MLP neurons of a small language model. Each row is named by its layer, matrix (down: output weights) and neuron, and shows model dimensions 64-191. Each number is 128 + 32 x the weight over its row's rms, rounded and kept within 0 to 255. Numbers have three digits each.
After each neuron's rows, "fires before" lists the tokens most often just after its 100 highest values on Wikipedia text that the model never trained on.

L10.down1133:126097141077162169117125141128073143127146102164136101153184100123131170092130102125176117185145111195113114149128139122121094130116189159120154124094160093088155111066137138108114132108134122141106078157079152096110068162149127109128076134114088123157140130126154143115096080133095134122128138127106084108149113144150183095117176073145191051124114199115141098076214089135108185183127
fires before: "2", "4", "5", ":", "1", "3"

L8.down366:116147111055127144131139127136112180169102123087137115231172116090132119083130140091137086122126151137102155111088065105103093176108153185104108132096135115168095151104163151101143137152071121146214163125093132087069064219103097124104099123132096103083131129146097095136107147117112155137178088144129110131099099153211124054121163090183108129113117142171123130177127162127133126180061
fires before: "0", "9", "1", "6", "5"

L8.down1300:167157116101094110181117137105114115117125130110139128124051101112095116127153055082164136132106097160122124134123119123102152201123155107118133138189120124199147102112101111138074116110145075122109130107175100122141089235143123173113124126081113130107127147116095123144102147074126187083077122164090133165133097135099165128142109102155083076143090138087065168066123178123071181169180
fires before: "\n", "-"

L7.down51:140139141107130131150137159122153118122118103130130113127159095139114150108142155137196119111074228119168148141132096124160142084077124136102183110095200139117135106145132105137123176155139118175165136106137099088078101250110152128043105143154130183175066130106131176107061120155078161206169151093139128155152104097105115115114107099168046161151073176131103107111159137160117086114152
fires before: " |", ".", " the", ")", ",", "8"

L13.down905:089104169175149191109078093089136110129146102117139179125121148094136171112119144131062050114102163084111115178132076122142124129133116144088092167126117101141165095156141124182095089145107121107159129101098107160086058148154137111141086152132114168093140104087133097175129079110183136173139110143137115153153168089165179117073130185182160086049132172109126171131159138103141109116134
fires before: "s", ","

L13.down855:123178129143108040083150126129162139124097127066172092190092117126195055137111126168151088157108091125112121141179156084128093118113143116132159114123153098099076104151135107170186130064131070157205128129095135140195112156037108133142146133162145095087082110181128174114155099117156107149095121136149168124117136147150149100112091036085198119139182136161109068115156125156075137121114
fires before: ",", " to", " he"

L13.down833:117128095131147100116102135082102124147173119167148149131126125129096104132094140130125182148148097126064116071082155148146167094167172165112210132040122149149093131156150159163151111111057175134148139236087146138199120106132103154082141131108133074174149112044134169121142154156080127139161097091135161079108122140094100107125119051110178113221146118164136147162142095103093115131142
fires before: "0", "1", "5", "3"

L10.down878:156108135168084078131157124083185110120112148110098063130170102139140118173128101052172152165154113129194107119120090103116175132124132151153106151062155079108098101113157125179125083124161116126073077110168153118176084152154178143168128081154095126040127152143120127125087155149090122166160117108092093116144169139119124180125071085163154104166123115108127098162094138166114107201139
fires before: " ", "\n", ",", " |", " ("

L7.down203:091069134112111112134181131125081138055150139111144105117105111170153073180149093067063174127104158119096131141126087065097090179106118141074146122176117136155139150160153144168112177176168178210173152115129129122178171169117120124131117096080107126162084114067139154132115107118092212103117176164119143193158135144109060136119160134060122112111068161149104124155083136160086106135075
fires before: "\n", " "

L5.down376:126096139145081126145141102170099122174158102163110079174101098151111094168095130180130141148109148122089130110156177117185119114097087108149090157076115138159136128113144052124113129168133176124140158113122143171122104091123146078138090102166102105090147152130064175136147144212134118167061112096129126122103139179161132136161093076112182111152127135139205094128123091075057114163156
fires before: " |", "0", "2", ":"

L13.down1063:186074171147123153155146179119068157086100087161169121149123170149113109111108124116151129091110105164207096177140108137169124048111165101121058109079097118129067158153168147121125112113151105171107065163141135145151149109170121145123102139106082102120108146205112093128078118123125151156162164118083146161149134107103152120142148131147088130155136095076104169088140099083080097175142
fires before: " |", " ", " have"

L10.down1232:103123125153130149136078142081172107123141102100118121078144127150111138081159090136135089139188125160125135144138079169157059203157137094109146203090123040117127151176104065137104113087121120073138196102110107110132073111149161162096180077121156174052182158169199129131126107124087111098104146146069155187112199132121108136138126135154168145115177150100177085122090142110092105132113
fires before: "0", "1", "2", "9", "8", ","

L10.down602:159089127129085094225156122142130143109187095097137139139117133138114112091143190176131150095074178147183208119164150128131168107111134115170168095155132043159165198145122101149091115123128156180163169082118139108106142119090081109135090113112083168164115130137160114092118113180095154120140109153141124140093144131123082092162142180153131164141088111130116057149100099119134108159206
fires before: " |", ",", " –", " "

L8.down674:090086163134085182121141140119103096184134102080125096121126140129117131099154080134174109151119190182186087151120139106136196113135129116146069141078113162152116142131139132100173107161126179087187154197152155118156155162132125116117142140087053080119090116180163179135189134182095129152161083127134073049114157114158103120128174045100129146150149130096133107157120112120070135119121
fires before: " ", "2", "1", " |"

L8.down460:135107108165114108136121152061119085086205107105130123061075180200124157132149168174169205138164167192059175163119120130104125173119123118158188088105149156144131150176141142112183103070105191134154119138134178043169140140166164116106159118090130136149119093092147130110118144148128162139173152140069141121115138114096097145086151118095142112136057170120120255082118079131123103133099
fires before: "\n", ",", "s", "1", "S"

L7.down778:100085105140083132179109104080140183120171120131084082162084152103074140176083120111138134132111091091124173114111103146110074097137110137143179092179126214163112151161120164091122155095132156086139144162114143090161111158182106147113143159098127104044122114188124110082147144157110143111134156147061112146100155132169099135139097107112100077136094190087056146086155104123118179121086
fires before: " |", "1", "|", "-", "\n", ":"

L5.down359:103150123161064084086109103133135149133127059144102091126178112142137168112186114093196213110121091085142099097183154097111150156090159154127139099070122114108138099146116121185105154088147137176127103143124116099145105101149074102102101128161077153170108057149112172162157134172122153185090137149175135123113145140152081078140101165119164104097128071149113083069149113163087127141157
fires before: ",", ".", " and", "\n", ";"

L13.down697:143096102178119135137068146200130097129132108108153107144160082121128163075125099088114104146144116149088114188100121115165104081176158107119087108164149051151128119105122061175103057127140095103128160153151102074155075149115103136125157098126164180130171148147143206141186155073132088138154060126118171166144178069199115116095063133159149131167129173177155103143124163149083151120110
fires before: "0", " with"

L10.down721:153071122139150125146123182097174076113148104119123115132131125173121169079163121115112179128155107128072186129140125160135114107141120112163076115066086051122081182157136148125092131136073147117080147166140132212133097142188138171127171171082114151162169125095084174148080111076150089115119161102151151114118160094108171107201112093090164114186120114109154123140107130085107160101147
fires before: "2", "1", "0"

L7.down121:099120100118145112140167137177107085176115169107149059099124130078132114115114109128135122103118167174084038166125116169076120098138120126131113158136107140140185178175136136100119089078163143169172059108162125102117131164078108100087137117145137136142178119214118147165113121093101104163169128151149107158125160083146100156167137152105074111171147123114049177114129128141104136174074
fires before: " that", " the", " he", " \""

L7.down1136:086229122179143102152193149118113146207126179119148114074167130148050162124170097187139160078165153120155133119113200133141176109130165143143095073115155223125145138140169092084123132107127135166156171113103109182139124152113130127116149109149126147141126146110113119131141156135101113066036130192131096096178076144107143058163079144159118116147085082133159114139100081073076163166097
fires before: " ", "8", "4", "2"

L10.down1306:063147118169086188142154125094151066094124147156116094130103130143117131102120083185124116067127104144141160054129125129152101128074135223124113104097157140143139112053076110142127148117139161198123126112086116096057089199132152101111134123094071138133202116073091154067098078099105153124086172141169146174178120125144138107039141146081134124155128188116178115186172103182125135151143
fires before: " |", "2", "1", "9", "3", "5"

L10.down1007:135092217130086170141116109130121125093147155168140078130172110123095071134128150099137079158087152110151129154165130120129123106134118139141143150104189048161157152154169128141115095123156176089082131092171096164147056100100134153151191137171058132143200103169183093177132106165084158141160126129151141175109120097137123149083145150138176169106151138113095153085104122081174154096165
fires before: " |", ".", ")", "0", ",", "°"

L5.down30:145082168099155175145148066160116164085131102153091096161144115144165109135162102114155091126092118117163130121088142074135176155105160135112104142072114104177121178174155091180090155125140100109148110106125130096081137158100149128175104107204126118094157123157137141106150020115101116110135143117141075118147028156162114138080152131181186195185114118198123220169099157124121102132200
fires before: " |", "1", "|", "4", "2", "3"

L10.down369:137116169132145139141099129103162141185103178111065141074153148145146080144115116125136164089151121133151133102151169144128091137079125087115100150117105152142174129158114126144175108152164123147124180159109164101152165128119123083110127192123159101139136140159117137111127126119065125073125140112097151118090104051147140159177166200129155178160131140124165172121113124103065120145134
fires before: "0", "1", " ", "3", "7", ";"

L7.down730:168114121116090083128180160123104157082115131133124088158131175101105085138132159094107074140068147064142173150124096123104117189125147109069168145120137129115193151135184137141114168182078095183145079133119131055134140183132093103146096100114144179160151100133113110110128107108117154126116139097108094154141113115130145109155102125105137147122126111123105037131128110153145133118099
fires before: "\n", " "

L13.down92:082138099139153072094065121159083120150182109102121084117161125139105109107152089107126077118063198164105085133133157093186133131133119101121159080054167122129185120155141101145115170164172107077166134153114113102171187158155096077140145117128118101051133165107168144142122082120082109137115082123158107143191130101170104121135070089107110167168208096138151111130163129147150103115193
fires before: "0", "1", "born", "2"

L10.down1142:119093117137148184152084154089156158144104146169111133169188146154087179151166141096103144153100158049124176146135120125160150085116158158114155145126118097125131093091151155115168132098154053118127157181118147133163077124199168109151101136128120137096138091129131122082140155154155136161102065096073069115120175049209186142157195080124099070154103098109094147182126114140100154127108
fires before: "0", "9", "7", ".", "8", "4"

L13.down268:116112135111161119121137162089080169151120114101092129125240134071138148181184124101142172134163121110133102105094139202129146115117127088116118125124145141113170142186214119179191135097159129066116156152097119127119165174163060067132097184148115092112106082098148056077126208106119090156147122141096130088124119113160120117153083123106119150152147122124100228127119155118101063157088
fires before: "1", "2", "0", "4", "6", "3"

L8.down154:148142091131135151076195171159068138154157153148089110146133125142147120141132125099119139133155117157099161142102074144135118122133094119104104164161134158117145131151095129150076140081170070096131156142048161169094183170126106092154166126153138058135107102094115111143110120167174143130142088172174099054087120107140141129138138072166160121210140169102173153150152091125132090128095
fires before: "0", "9", "1", "4", "8", "2"

L7.down1280:096159131102182109212150181111116210134137104101129104097082134129087131150113148170161125093071127120106146115126152136142149083174080148129112130148172140102148141173114154148121152112139154141106175109207101123137082134130112149061111118153175150117172121091116144132187109136153116123151132181128142175114081044090107129111127082160150109096112160133118094156162158033140172109106
fires before: " |", ",", " Town", " ", "6"

L8.down713:103173129111181180190128106095135170155155135116090163140146153115115153138212162151204109145111148095122088163107166101134190153116154116154146130069091122121108099176185078148113132094178117083159051133080169134136168155077105145129120103131159124095141163155122140132093145141100089068120173116134123162090110101141102140103108052184108086162159117140093195160112125148089139102166
fires before: "W", "3", "2", "N", "7", "5"

L7.down157:103116152104074080152146122111130133132114166128186147141124111143157102132178157118126190121113160134132117149135098103131136155120073111109076139098186072143171151121128119121126134170076198206124135109103098136092163169098115213086069192076075139102133147109116194110144157128104142123091087167151103144177158131145110143095140094114142102141161062137129092139143120113131142108080
fires before: " ", " En", "\n"

L7.down935:157090104100103099134232139130095110139133131161172098167090145107170081138121122091082136126056145159163161167167096156144062182133149121151139184149117138159174139126149106138150114134094161195141085112123078071072151192122108105131126110067152169091127075131106114156135158094097157114098158179094111139141118077135088122092143171155141104128121132152129110125096122116180135129099
fires before: " the", "\n", " "

L7.down71:133106166105105091149122109079181065150118109103168123177110104067137082123072149114123133128121119165077142157146152143132135175137160130155142147113102111199108152255100125123180074091192179096062088142100119115120140151175136155148160111141136144118147095120151156154131142091067174122137118111149150131105085069122109161101149139130166162116133113164109220110111144102079122152136
fires before: "1", "2", "9", "4", "0", "6"

L7.down519:110123127145089062154105144182118092157147169085147148059122091149102124094123084191197118133144139190122115160122151117097106178118150167139156139101136129120158126189060143100035134035117088142101109181119123103122172093168104092145163095150136118115140177113124175159123156131104104170091172185124175145194156116145138162143095091096118181156186154124110073149191086125059113128168
fires before: ",", ")", "),", "7"

L5.down121:106146205181107128172144185067105129179177112144148116141177104172201142062117163108123088108134152145071101106191138043164072102126121141154122110133150109114147117132114124091122161162126041115142087110115149155122116178175135118121092143081119125132122124178103118134115141119147133095132152108122178133063102130121130099125087083136183170151140147078134182130120051139138091107125
fires before: " |", "\n", "s", "1", "Po"

L7.down189:105118174133183107140099127124077102121131117239121120132138115152170195137181137202151086123159109164165129076094114100069095166110134159119151114136138153124122119168111150141082100101097090141120119105169105158066171074124173114121115116188131129148147171116136124145086073143171143075132153133090112147151105129190160119167138067116135095141110207129127107128106111139086176142134
fires before: "5", "4", "3", "7", "2"